Weights of a small transformer language model.
Size: 2 heads of 128, vocabulary 2064, 15.3M parameters.
Architecture: RMSNorm before each block, no biases in attention or MLP, normalized queries and keys, capped logits.
Training: a variant of Adam for these matrices, 369M tokens, 11265 steps.
MLP neurons of a small language model. Each row is named by its layer, matrix (down: output weights) and neuron, and shows model dimensions 160-255. Each number is 128 + 32 x the weight over its row's rms, rounded and kept within 0 to 255.
Before each neuron's rows, "fires before" lists the tokens most often just after its 100 highest values on Wikipedia text that the model never trained on. A number after a token or word is its count.

fires before: "-" 97
L14.down976 [ 95 100 111 109 130 157  83 129 143 127  98 147  75 105 153 109 144  97 163 150  96  99 190 154 148 156 167  73 153  62 145  79 140 178  58 152 102 125 108 143 112 109 102 175 136 177  98 145 132  50 111 145 136  62 103 161 129 153 131  75 121 124 197  60 139  63 136 105 118 124 120 154 141 167 152 147 184 131  98 148 210 121 112 135 123 117 126 174 129  97 120  93  72 143 119  69]

fires before: " |" 15, "0" 13, "2" 9, "s" 7, "ance" 6
L12.down549 [130 139 135 124  88 168 102 190 157 168 189 136 138 157 143 112 134  83 180 112  79 137 119 159 162  87 147 185 128  93 133 151  61 163  88  91 148  96 112 119  65 132 108 138 104 153 183  84 107 151 170 161 105  49 147 163 151  91 126 167 118 176  68  79  98 134  99 149 128 125 114 100 129 111 128  83  98 157 157 131 196 140 133 156 160 138 151 186 137 100 129 128  77 122 152  94]

fires before: "1" 16, "2" 11, "6" 10, "7" 7, "4" 5, "–" 5
L9.down788 [117 124 108 142  75 131 157 145 162  91 141 136 107  64 132  97 130 157 115 173 116  93 144  99 124 115 147 100 167 145 105 156 124  83 187 197  85 124 147 151 119 155 124 143 119 116 157  95 146  98 155 134 167 136 139 134 143 136 145  86  99 148  77  92 117  85 128 111 110 139 138 128 104  93  93 131 162 140 102 118 140  95 180 127 131 131 119 167 124 144 101 107 172 146 109 125]

fires before: "0" 39, "5" 10, " |" 10, "1" 7, "6" 5
L8.down634 [135 134  98 135 149  78 152  96  82  92 161 185 142 146 176 136 122 164 145 126 170  63 143 142 135 145 132 139  96 161 116  81 104 156 174 156  87 132 112 129 145 105 109 136 104 144 134 151 137 106 208 128 137 178 195 149 123 139 119 105  96 140 135 104  76  89 101 109  94  91  99 136 139 128 116  56 109 143 125 164 122 173 144 126 161 147  86 223 118 110  92 175 129 107 135 165]

fires before: ":" 55, " |" 6, "ation" 5, "." 4, " of" 4
L14.down318 [ 83 106 165 184 122 125  46 110  71 180 132 106 161 150  89 157 121  97 104  98 113 129 168  77 164  50 109 159  76 146 146 150 122  97  89 137 153 143 126 158 147  99 152  80 164 148 172 110 123 148 106 129 124  87  74  81 111 159 139  93 121  85 156 139 145 107 139 151  92 115  89 136 129 114 131 168 142 105 132 220 176  86 166 146 101 109 118  89 133  99 152 199 147  99 167 127]

fires before: "le" 13, "v" 11, "al" 7, "ed" 7, "f" 6, "y" 6
L3.down23 [ 84 134 130  93 113 132  98 149  51 193  85 140 135 153  55 100  73 157 101 135 107 118  92 171 137 183 127 100 175  88 108 108  94 120 117 142 119 184 119 104  97 152  68 134  84 116 142 174 103  74  89 211  92  76 135 113 144 136 147  67 191 108 111 138  84 113 135  90 106 124 125  87 103 140  70 117 109 190 103 120 114  82  93 126 140 230  96 123  92 105 112 114  97  62 127 105]

fires before: "0" 29, " |" 25, "–" 11, ";" 10, " |\n" 6
L7.down997 [195  71  76  87 122 145  87 165 141 173 109 183 162 157 139 145 115 163 133  96 149 135 102 153 155 142 171 113  94 139  78 169 149 129 152 162 129 182 103 179 104 119 109 127 146 103  94 145 140 144  86 153 118 141 122 137 134 136 168 104 152 104 167 127 102 112  95  95 121 197 102 126 134 118 113  82 150  91 166 136 189  78  78 114 123 172 110 138 164 137 157  98  89 133 156  87]

fires before: "1" 35, "2" 22, "0" 15, "6" 5, "9" 5
L7.down697 [102 130  94  95  71 162 143 141  92  75 114 133 130 124 120 132 131 176 125 119 104 149 185 114 125  82 148 118 147 111 102 172 145 148 105 152  86  75 106 142 131 111  95 156 109 140 155 175 206 112 119 191 128 133 124 111 114 201 167 101 136  75 169 155 198 147 124  69  39 136 129  82 128 132 177  99 111 148 107 148 163  71 133 126  70 164  91 107 158 145  70 155 147  91 142 146]

fires before: "-" 86, " " 10
L5.down624 [103  63 134 131 113 174  83 150 101  83 176 162  70  76 101 133 107 110 130 131 115 118 189 148 126 151 174 127  99 100 149  64 124 126  81 145 184 152 155 130 107 145  90 154 132 114 149 157 100  64  91 102 179  49 123 151  97 162  92  83 125 141 133  61 173  45 106 135  81 140 132 199 114 126 121 110 144 163  75 132 154  74 102 132  49 137 108 151 127  81 148  93  89 127 142 104]

fires before: " |" 21, ":" 10, "ed" 10, " of" 6, " (" 5
L7.down558 [104 131 145 150 104  99 117  96 160 177 133 189 117 161 151 160 132  84  70 102  95 120 110  95 170  82  64 153 149  91 110 136 139 164 121 108 154 133  91 162 173 114 163 119 191 140 159 122 134  92 136 182 148 151 166 167  95 120  80 198 186 101 156 151 140 148  59 126 108 227 104 144 150  99  99 159 139 112 161 145 103 120 146  90 104 130 111 107 112  94  94 137  42  94 140 105]

fires before: "1" 21, "2" 15, "9" 9, "5" 4, "3" 4
L10.down966 [148 143 142 139 118 144  69  96 133 173 109 155 136 102 162 117  97  83 111 135 154 128 116 152 175 152 164 120 129 138  97 144 121 171 125 119 148 142  90 112 175 134 181  84 158 142 146 104 145 125  61 109 163 102  77 137 129 132 131  81  41 118 249 128  81 144 129 171 142  72 134 120 103 128 129 119 146  87 142 160  83 117 187 181 144 114 121 100 126  98 139 121 106 134 150 148]

fires before: "1" 59, "2" 10, "8" 8, "9" 7
L14.down978 [159 148 120 148 117 193 148  57 149 141  63 171 101  99 107 145 147 160 138 121 122  71 142 172 159 127 160 141 115  94 106 136 140 142 114 121 102 163 153  47 136 113 133  85 102 135 118 131 102  86 131 106 100 191 162 178  93 160 149 159 100  88 113 137 143 107 156 101 129 113  97 125  97  87 157 152 152  81 121 135 153 177 119 200 138 168  92 119 135 159  76  68 134  73 129 125]

fires before: "==" 40, "===" 15, "|" 5, "C" 4, "-" 4, "B" 4
L9.down798 [146  90  97 137 117 134  58 129  69 114 160  98  78  76 152 122  90 103 127 127  88 139 200 141 198 132 161  78 143  73 147  98  55 132 131 127 149 121 164 122 136  91  76 150 101  69 153 150 134 113 129 137 100  68 139  81 114 113 101 182 117 188 118 174 119 135  91 177  85 119 130 106 109 125 138 172 108 110 104 135 129 104 132 119 135  84 118 119 163 109  70 129 102 173 142 132]

fires before: " " 32, " the" 19
L3.down12 [ 73 104 122 146 146 140 145 100 104  96 113 101 114 141 149 139  89 140 131  91 113 139  81 163 168  89 136 147 152 184  86 103 166 119 146 125 142 167 108 187  68 172 128 139 140 145 121 157 134 109 117 195 147 141 180 148 150 156  87 197  96 135  74 163  88 127  96  62 142 168 151 138 107  96 150 111 195 167 108 146 144 120  85 154 101 108 107 100 168 169 110 132 177 161 135 147]

fires before: " |" 26, "0" 15, "." 5, ":" 5, "9" 5, "5" 4
L10.down595 [119  98 181 193 142 131 124 135 102 178  73 116  88 115 162 128 122  91 121  64 147 142 111  64 116  95 129 107 133  75  98 103 156  82 129 129 108 139 168 132  75 147  55 159 156 140 130  96 168 174 155  64 148 129 153  50 142 116 126 153 182  95 158  79 156 142 136  98 171 164 112 114 151 130 137 190 142  68 159 139 176 125 183 170  94 119 160 127 151 103 141 139 167  88  70  87]

fires before: "1" 73, "2" 25
L8.down869 [136 149 127 121 130 129 126 137 179 147  93  88 156 120 127  80 158 197 106 134 113 133 189  88 133 144 127 104 204 179 166  71 121 128 127 188 137 118 136 137  62 108 109 155 107 130 161  87 232  95 127  89 148 109 126  89 138  84  88 100 138 166 177 115 143 120 155 132 142 106 116 105 199 111 106 108 119  93 105 170 120 111 103 207  57 114  72  96 159 153 170 118 153 134  90 163]

fires before: "1" 24, "2" 19, "6" 4, "3" 4, "0" 4, "8" 4
L8.down731 [174  60 103 187  86 166 131 209 171 119 127 138  94  92 144 162 115 103 147  98 186 147 146 153 189 118 134 129  82 103 115 155 113 123 120 152  94 105  80 150 119 106  86  97  72 164 130 169 151  91 136 156 150 114 106 104 143 167 113  41 143 134 181 102 153 162 199  89 105 141 172 153 146 105 130  97  53 112 153 122 118 146 147 149  86 177 142 154 133 145 167 124 134 117  82 133]

fires before: " |" 50, " (" 13, ";" 5, " " 5
L7.down221 [100 130 122 121  83 184 132 163 149 184 144 101  96 142  22 138 158 143 138 192  64 129 115 135 152  79 143  48  96 146 148  78 114 100 119 140 131 145 140 169 113 104  93  94 110 104 136 121 145  80 154 184 127 122 139 105 114 180 104 127 125 105 152  76 159 151 146 168 114  58 138 132 151 174 154 165  91 105 206  49 148 178 132 156 128 111 121 135 115 156 137 154  89 135 117 128]

fires before: ":" 34, "–" 10, " (" 8, "0" 7
L12.down886 [136 100 111 118 116 112 136 197 133 137 152  96 160  99 165 117  99 127 156 111  97 118  59 137 156 183  61  92  90 157 116 109 127 136 142 162 174 134  86 109 125  79 117 132 137 146 119 136 240 144 148  92  92 119 108 169  82 164 156 174 117 197 176 113 117 116 101 106 117 125 134 103 173 133 212 101 141 117 145 115  95 105  83  90 133  74 142  94 123 120 176 100 117 130 105  89]

fires before: "ed" 37, "s" 14, "born" 7
L12.down636 [137 163 115 125 133 148 132 125  82 107 168  91 108 157  95  87 123  96 170 187 164 196 133 102 163 128  77  41  82 113 156 164 121 163 147 100 113  89  72 152 142 175  93 120 137 186 122 157  90 115 108 141 129 108 165 122 141 104  90 100 137 120 117 126 105 133  32 110 171 112 145 123  71  93 115 141 166  94 144 124 120 126 103 119 108 198 152 121 140  83 102 115  96  80  88  70]

fires before: "==" 28, "===" 22, "=" 12, "|" 7, "In" 4
L5.down694 [127  89 127 100 162 135  99 151  86 103 206 153 132  92  88  83 138  78 158 138 154 113 181 128 154 119 121 103 133 149 150 112 143 129 179 117 117  61 123  97 109 110 117 203 135  74 125  67 108  89  74 138  60 152 162 114  51 175 182 117 120 154 101 160 133 109 125 187 117 143  50  90 137 116 121  79  99 140 120 135 195 117 135 165  97 114  45 116 182 121 144 135 120 137 175 113]

fires before: "\n" 30, "==\n" 24, " |" 14, " ==\n" 5, ":" 4
L14.down751 [125 114  73 154 103 136 164 137 147 126 186  74  94 109 100 137 110  82  90  90 103 146  99 126 171  97 133 175 161 106 171 126 143 106 139 114 104 133 132  92 143 140 144 111 159  78 155 140 136 153 166  95 161 164  87 148 162 183  86 125 175 134 167 137 129 148  63 137  93 154 122  63 136 187 128 129 127 126 166  94 151 110  68 131 177 102 200  76 134 133  56  83 137  77 118 157]

fires before: "-" 50, " " 8, "==" 8, "\n" 5, "|" 4
L7.down374 [ 97 109  76 114  98 171  58  69  87 121 172  81  80 109 105 141 150 189 143 101 158 159 161 181 106 130 172 127  61  62 177 128 133 126 117 119 119 184 124  92 189  99  75  60  66 110  79 158 184 139  99 119 153  90 137 115 119 110  69 107 153  97 148 119 107 128  10 135 110 115  88 134 142 158 156 139 157 113 109 108  74 131 117 141 126 119 166 106 115 131  90 145 127 150 160  88]

fires before: "1" 12, "4" 10, "0" 9, "2" 9, "6" 8, "A" 7
L9.down586 [178  76 122 173 149 154 119 136 200 134  99 148 137 154  83 147 127 146 112 127 177 139 108 110 155  98 182 100 112 111 127  95  87 116 151 157 113  91 136 101 195 144 141 129  65  63 167 139 109  64 107  97 151 157 131 146  78 138 157 137  52  97 192 123 131 162 165  92 111 167 128 216 109 103 143 121 101 109 107 147  96 148 164 127  62 102  97  86  97 167 154 118 221 154 106 190]

fires before: "|" 49, "===" 5, " French" 4, "==" 4
L9.down29 [134 133 113 118 154  93 148 165 157 184  99 169 145 127  97 145 123  91 118  66 158 169  95 110  99 102 134 197 103  73 106 111  63 161  72 126 108 122 114 118 108 138 111 163 106 101 125 176 184 156 129 117  86 141 112 148 146  46 145 109 179 143  80 174 137 155  77 138 114 139 210 141 161 139 136 153 155  96 124 120 204  97 113 101 152  94 130 170 123 130  77  64 119 148 135  87]

fires before: " " 56, " T" 4
L5.down467 [119 120 113  88 156 147 101 112 103 169 191 194 126  93  80 126 130 168 128  54  69 112 121  87 112 162 166 173 122  57 143 141 152 162 103 187  92  88 139 143 147 149 105 167  97 118 154 120 139 133 127  97 118 160 161 109 167 161 158 105 100 192 124 133 137 113 162 144 110 115 116 143  82 129 154 133 142  85  98 108 147 149 129 135 121  93 116  90 192 160 136 169 136 112 135 134]

fires before: "1" 28, "2" 25, " |" 9, "7" 7
L5.down520 [178 102 131 139  96 155 132 128  87 150 144 146 106 160 126 145 122 143 113 116  63 146 108 133 190 170  64 123 103 142 149 165 168  86  68 160 137 158 126 153 106  89 132  44 128  94 167 149  87  90 102 192  94 117  63 158 154 176 120 101 110 129 128 100 153 138 187 162  87  81 163 150 111 126 152  99  67  96 109 107 107 138 143 135 117 100 126 129 133  73 159 179 148 117 113  75]

fires before: "1" 30, "2" 15, "7" 12, "0" 8, "6" 6, "4" 5
L8.down199 [147 114 114 139 107 155 136 117  92  49 128 177 108 182 146 150 132 136  87 126  69 139 131 107 118 156 153 153 117  64 132 131 154 154 142  58 141  78 127 115 186 126 143 132 143 149 100 160 133 103  83 109 114  88  82 158 150 136 140  93 106 142  72 127  78 133 151 160 165 137 173 148  73  65  74 116 150 137  83 157 106 156 149 196 101  83  72 104  99 117 190 125 139 106 122  63]

fires before: " |" 22, ":" 17, "\n" 7, " ==\n" 5, " |\n" 4, "==\n" 4
L14.down793 [161 133 150 165 101  94 108 184 162 193 161 110 188 152  96 117 162  63 100  86  64 138 106  68 141  82 178 156  71 143  93 121 162  96  84  84 185 104 110 146 133  89 115 124 131 133 149 100 168 147  67 111  78 125 102 190 145 115  91  84 176 120 162  95  91 121 123 116  58 131 161 189  68 157  98 111 142 112 185 117  90 133 154 138 135 158  78 122 137 151 180 120  90  93  98  73]

fires before: "1" 15, "2" 15, "x" 8, "ial" 8, "ially" 4
L9.down154 [120  45 144 145 149 122  49 142  90  80 131 164 161  79 134 164 123 155 104 107 104  99 122  80 103  79 120 127 138 152  93 179 123 189  98 123 123  72 102 187 199 115 134 126 140 102 124 154 139 109 122 157 115  65  79 141 136 146 113 143  99 122 105 166 134 144 132 173 101 122 128  62  95 139 175 140 121 151 106 133 139 175 167 132 130 157 124 138 100 189  66 128 177  83 117  97]

fires before: "0" 19, "1" 14, "2" 8, " of" 7, " were" 6
L10.down600 [141 128 143 139 139 111 173  92 106 126 167 107 159 134 124 105 153  95 129  93 116 160 161 150 141 122 143 166 159 141 156 132  44 143  86 125 133  97 141 147  47 144  84 141 129 174 120  76 128  89 169 146 145  80 121 167 123 107 153 119  96 127 129 175 100 107 133 141 159 127 168 123  98 116 140  80 109  89 112 149 126  94  49 158  98 192 101 200  99 146 113 186 154 108 119 128]

fires before: "\n" 33, " C" 8, " was" 7, "es" 5, "ults" 4, "ings" 4
L14.down995 [186 169 123 175 125  80 129 123 136 168 154 142 158  85 128 109 122 138 179 103  82 145 129 136 148 152 172 125 136  94  94 122 145  93 136 174 119 102 121 204 163 171 100 106 142  97 114 142 150 131  68  65 118 181 119 121 137 122 120 134 158 131 156  51  98 183 211 108  84 138  59 124 127 132  99 120 113  96 159 100 110 105 162 157 109 131 116 155  87 154 139 159 130  91 181 104]

fires before: " " 51, " Sh" 4
L10.down414 [131  78 105 157 104 142 121 151 152 116 132 178 113 161  79 124  96 165  91 112  77 125 136 176 141 103 155 125  67 135 177 154 136 167 103 133 161 111  85 126 129  87 155 159 100 118 144 149 131 121  64 103 215 127 127 127  99 146  85 178 123 152 133 100 184  84 144 110 106  85 120  86 147 140 118  80 137 168  90 188 162  74 107 143 133 140 116 121 131  70 130 148 126 138 141  95]

fires before: "." 31, " |" 18, " " 8, "4" 7, "1" 6, " to" 6
L9.down691 [ 30 174 131 127 141 125 140 133  70 163 147 181 148 142 167 152 130 155 209 100 125 157 159 133 144 178 160 165 138  67 164 112 158 128 166  89  73  87 120 168 127 196 117 137  83 120  93 140 153 139 156 113 128 115 132 155 121 171 184 108 132 117 143 109  99 166 170 133 114  99 122 151 123 123 138 135 129 167  81 119 121 145 197 109 110 151  71 163 110 112  83  52 189 147 157 144]

fires before: "0" 39, "9" 14, "." 9, "5" 9, "1" 8, "2" 6
L8.down435 [153  75 112 197  60 175 120 167 125 122 159 110 106  80 179 113 147 105 148 113  82 108 147 147 107  93 113 140  69 152 132 129 188 161 117 124 103 135  85 127 170 121 188 119 164 126 148 124 116 153  92 132 117 122 151 116 158 180 182 139 133 144  68 178 136 111 129 157 119 142 133  57 124 108 125 132 131 132 137 171 128 132 143 191 108 124 110 156  75  66 139 174 118 121 160  76]

fires before: "0" 14, "2" 14, "4" 12, "1" 9, "5" 9, "7" 8
L10.down750 [121 106  85 137  57 116 161 168 129 185 136 142  89 165 163 175 127 141 151 143 160 156 171 192 150 117 165 132 147 140 180 124 112  71 112 140 183 128  38 137 146 110 147 217 106 125 136 125 116 185 158 109 138  37 105 160 100  74 114 122 112 149  86  86 169 123  86 137 128  71 109 104 161 181 188 138 112 122  80 165 136 142 139 125 129 102  78 160  87 142 154 131 167 193  50 144]

fires before: " " 40, " the" 16, " a" 4, " April" 4
L9.down196 [135 111 125 159 141 158 131 138  81  93 118 151 101  84 115  99  87 174 112 142  85 168 201 148 170  60 135 166 113 132 190 102 144 140 111 138 184 132 126 143 145  90  97 146  80 138 158 127 151 150 131 179 147 127 126 161  67 128 111 156 173 162 139 109 149 131 163 142  98 142  72 165 182 161 166 153 106 152 125 147 182 162  80 206  88 131  98 127 105 105 102 113 135 134 118 119]

fires before: "4" 22, "2" 20, "3" 16, "0" 13, "1" 12, "5" 12
L12.down815 [151 118 151  40 116 178 148 185 124 127 176 147 167 122 128 129 113 147 129 128 143 110 144 126  86 111 226 106 108  97 135 137 115 120 135 160 135  76  85 160 143 112  66 164 104  89 142 142 196 141 104 118  97 166 137 123  98 139 167 167 134 120  86  99 184 123 131 108  55 163 118 159 113 115 103 159 130 163 150 126 107 172 116 170  64 149 165 102 182  88 101 118 125 147 111 125]

fires before: " " 72, "ission" 4
L5.down94 [ 92 105  61  71 126 156 109 142 117 127 179 142 146 117 132 121 108  75  90 129 156 112 155 116 145 125 112 125 143  94 150 140 182 184 116 143  79 149 190 110 130 146 140 100  28 131  97 119 149 100 173  98 160 118 162 146 191 118 148 137 135 109 110 111 119 150 140 175 103 143 135 132 105 117  81 132 213 205 123 146 109 146  74  80 122  93  89 106 148 122  97 142 153 123 126 130]

fires before: "==" 33, "=" 15, "===" 15, "S" 4
L14.down484 [137 133 105 148 134  47 106 155 145 174 136 140 121 167 104  80 117 128  96 141 123 162 136 140 183  91 119 127 199  91 103 152 146 109  71 146 167 106 166 172  74 138 146 144  95 110 240 145 130  97 139 158  84 103 123 147 119  44 139 145 148 155  93 132 149  91  88  80 102  84 155  73 148 134 162 144 147 116 114 132 167 126 121  60 132 168 146 129 106 124 107 109  82 146 134 110]

fires before: "==" 25, "=" 17, "===" 16, "T" 6, "S" 5, "-" 5
L9.down389 [105 133 120 137 165 134  46 130 125 159 169 182  97 118 157 111 129 107  93 138  73 140 128  76 187 102 105 219 145 126 132 131 120 104 150 124 194  61 181 166 210 119  59 146 141 165 148 144 106 106 162 145 102 109 111 104  91 129  85 149 146 170 143 126 143 110 125 109  43 144 135 145  85 137 147 102 152 132 111 169 129 160 116 163 138 107  93 123 103 125 105 130 131 165 168 121]

fires before: "0" 18, "1" 17, "2" 17, "6" 8, "8" 6
L3.down38 [160 144 108 156 140 196  98 101 168 145  99 167 137 176  84 204  44 135 165 116 195 127 125 225 151 129 190  97  67 109 182 113 131  93 126  93 128 118 106  89 150  94  97 149 132 100 144 103 158 109 106 105  90  96 118 133 146  89 120 131  97 154 172 100 108 120 143 122 104  85 108 149 147  93 146 100 128 127 135 137 160 122 135 181 134 155  69 155  92 122 152 137 174 134 121 119]

fires before: "4" 23, "0" 15, "5" 14, "3" 14, "2" 14, "1" 11
L8.down749 [129  95  85  79  98 149 140 127 110 134  93 122 107 175 147 127  39 145 117  94 184 159 168 119  92 135 175 120  34 151 182  48  88  90  82 153 171 102 111 155 172 193 106 129 128  73  94 156 172  95 122 165  90 109  87 123 122 169 135 154 120 168  98 145 106 143 164  97 128 144 147 140  97 125  98 128 160 124 109 109   8 180 140 104 149 180 108 110 180 100 121 130 143 103 109 115]

fires before: " " 52, "old" 4
L3.down91 [ 73 146 164 154 191  85 101  82 118  74 133  98 125  90 132 161 172  71 197 159 145 160 125 109 164 127 131 164 137  95 103 157 188  98 156 138 145 111 104 180 123 103  87 135 141 146 142 134  77 102  93 194 119 175 109 128 117 130  80 113 148 162 147 146  93 127  69 107 144 136 137  96 137 111 110 141 125 131 120 149 109  50  82 157 153 114  82 113 110  97 115 136  55 158 112 132]

fires before: "===" 25, "==" 21, "=" 9, "|" 8
L9.down315 [147 111  64 161 208 174  80 133 141 127 172 124 133  79 104 106 144 113 113 170 107 153 120 139 160  94 114 116 104 109 151 158  66  87 178 178 195 130 135 127 110  89 129 146  92 113 151 143  90 101  59 166 133  66  99 125  98 137  99 136 184 144 142 162  94 155 161 143 137 153 107 115 108  94 146 100 111 166 120 185 195  66 183 131 123 144  70 133 134 117  95 140 138 173 156 104]

fires before: ".S" 30, " States" 26, "K" 10, "n" 6
L8.down793 [128 103 160 196 135  75 112 128 111 152 128 146 109  89 143 127  86 155 215  87  88 136 148 144 107 180  99 142 178 164 114 125 171 125  37 139 110 137 105 141 147  95  90 128 156 114  95 126 147 130  91 155 120 133 112 150 121  83  67 105 122 136 135 188 136  37 123 114 141 136  27 134 114 107 180 102 103 138 110 138 151 169 124 137 124  73 139 177 161 132 138 108 149  99 124 131]

fires before: " |" 44, " (" 19, ")" 5
L7.down948 [153 122 122 145 142 156 142 153 125 175 140 144 174 144  96  84  51 143 131 196 152 135 103 133 142  97 124  90 114 142 157 157 126 159 140 177 140 148 139 109 145 103 108  87 108 100 120 121 135 122 165 146 161 110  73  99 113 139 116 147 138 129 182 118 169 113 115 154 139 131 132 137 154 118 142 133 117 113 188  90 150 147 110 169  98 113 130  91 114 132 166 107 144 110  75  86]

fires before: " " 21, "4" 16, "0" 11, " C" 6, " \"" 5
L3.down480 [ 85 164 115 156 150 124  93 134 139  96 144 194 138 122 120 133 127 143 129  91 147 154 155 161 112 156 176 189 101 146 144  99 146 109  72 144 147 138 158 119 176 158  77 111 158 120 193 131 167  93 116 166 116 125  99 109  88 145 118  71 146  93 132 121  68  94 141 141 116  41 150 123  98 180 151 131 103  87  96 114 105 155 122 139  86  95  67 157 108  63 104 125 139  89 123 153]

fires before: "." 36, " Party" 11, " " 9, " Pre" 4
L7.down685 [ 90 148 118 106 161 104  98  55 116 159 144  90 110 121 111  78 111  92  89 125 102  66 102 147 166 163 126 150 146 108 116 159 124 136  87  83 141 135 135 154 155 175  92 152 143 102 153  99 110 123 147 152  82 139 114 172 115 103 182 163 171 238  89 132 119 167 199 123 162 117 108 151  94  80 128  87 165 158 103 109  87 138 110 132 158 115 133  86 122 147 124 107 118 112 126 114]

fires before: "2" 29, "1" 26, "0" 22, "ible" 4
L9.down403 [164 104 138 161 122 142 118 155  69 117 112 106 165  59  74  77 165 131 113  94 139 135 132 107 162 163 131 143 127 187 136 120 168 108 109 100  42 117 135 131  89  86 119 186 136 132  84 135 168 103 110 132 165 121  59  68 109 111 160 113  78 154 123 131  75 129 128 192 114 174 120 119 141 128 131 144  91 163 131 134 137 119 177 174  77 162  81 143 173 146  86  72 175  93 106 129]

fires before: "|" 23, "===" 15, "The" 13, "-" 10, "A" 7, "T" 4
L9.down422 [126 119  70  84 125 102  76 193 153 109 132 150  96 160 124 107 149 134 163 161 137  94 184 134 149 147 103  87 118 113 104 141  84 121  89 136  90 141 192 107 139 160  94 137  80 143 163 120 145  60 121 104 130 110 137 143 109 105  66 101 109 165 143 145 166  81 111 109  86 120 137 113  93 112 101 131  57 121 171 149 126  83 108 128 157  85 169 147 104 101 122  90  75 154 129  96]

fires before: "-" 97
L5.down119 [ 82 105 135 101  99 180 157  62 132 159 108 119  58  77 107 119  96  78  83  83 162 102 138 135 141 140 168  82  51 144 153 111 121 119  94 123  92 157 129 123  76 130  78 112 181 126 103  83 114  78 179 107 156 107 140 131 112  64  99 110 175 143 185 170 137 112 122 191 104 128  94 144  94 137 121 174 128 163 130 129 146 143 122  78  49  68 180 148  91 116 116 117  65 122 138 104]

fires before: "1" 21, " " 19, "2" 11, "6" 10, "0" 10
L9.down705 [148 105 126  80 117 156 136 111 171  95  85 115 130  90 124 129  94  90  75  82 103 129 112 124  98 145 169 126 165  78 137 117  58 129 136 103 134 114 131 175 159 167 105 177 131 151 209 211 165 140 128 137 170 126  87 129 122 149 121 102  99 162 143  85 132 106 147 143  60 163 123 101 141 144 135 164 108 187 114 100 124  86  93  84  76 100  99 194 144 119 139 166 183 111 113 137]

fires before: "," 30, "–" 17, " " 17, "." 9, " |\n" 5
L8.down54 [105 100 122 181 150 118 119 103 129  54  80  96 138 102 153 119 141  69 193 161 109 125 174 119 156  32 113 103  97 178 101  99 128 112  84 150 117 158 147  98 182  94 153 108 131 157 117 139 129 183 157 180 153 157 119 193  66 207  88 190 162 109 172 144 201  98  81 138 100 124 165  59 151 153 114 135 143 128 124 125 146  57  78  95 136 147 154  80 117 120 159 118 135 131 102 138]

fires before: "-" 81
L12.down247 [122 125 123 114 124 168 150 151 185 116  77 152  84  76 129  97 145 100 162 161 170  79 135  92 130  97 165 170 112 102 184 146 118 121  63 127 108 106 147 167  85  93  90 150 132 126 104 121 155 128  90 131 128 108 155 137 144 153 147 129 128 139 152 147 143  94 174 148  90  81 102 132 119 161 139 169 127 177 148 110 124  78 123 112 129 135 132 168  67  64 141 100  98  84 119 134]

fires before: " a" 18, " the" 16, " to" 8, " as" 6, " profess" 4
L9.down709 [ 97 119 148 104 146 125  74 135 143 134 117 118 159  82 124 124 118 105 140 127 123 133  94 189 173 137 136 178 102 125 102 111 128  99  95 181 167  89 162 140  99  93 110 104 128 129 139  98 177 144 114 142 127 132 140 168 162  90  73 190  88 147 125 191 150 139 160 164 128  92 170 151 124 135  68 157 153 219 115 146 140 149 107 145  94 164 137  62 114 117 156 162 138 123 157 132]

fires before: " " 49, " M" 5, " in" 4
L10.down342 [119  80 178 127 114 105 115 109 120  96 131 121 121 123 143 132  74 130 130  94 133 163 111 149 172 144 154 173  96 168 138 183 128 123 114 147 181 114 103 142 104  97 162 127 204 108 121  61 111 126 151 151 120 188 223 115 153 140 156 167 154 141  57 112 151 114 107 142 109 108 115  86 122 123 129  81 130 126 119 127  93 162 106 176  98 164 144 109 135  83 197 139 166 160 121 140]

fires before: ".S" 21, "n" 10, "nd" 7, "K" 7, "l" 4, "g" 4
L12.down931 [ 96  96 158 188 146 176 119  89 131 122  86 154 115  79 131 132 118 203 114 166  82 142 145 194 124 127 116 154 180 190 158 125 119 145 147 130 153 129 145 164 147 118 110 158 108 138 115  93  82 130 102 101 125 157 116 133  62  97  96 116 162 194 114 169 137 137 152  92 107  75 137 104  85  85  96  93 146 155 119 112 112 208  60 107  98  70 158  96 147 135 125  60 103 189 149  74]

fires before: "1" 26, "2" 14, "ident" 8, "3" 5, "es" 5
L12.down208 [143 136 160 111 104 130 165 160 151 117  89  87 145 125 146 108 123 134 128  90 104 111 121 112 139 156 155 103 138 110 133  81 106 137 114 167  74 172 142 137 153 126 135 146 109 116  66  92 141 157 150 144 168 114 142 165 134 120 108  70 144 118 105  87 159 129 149 103 126 118  82  96  97 159 113 155 121 132 146 152 135  72 168 186 124 153 118  82 131 119 160 144 122 113 106 133]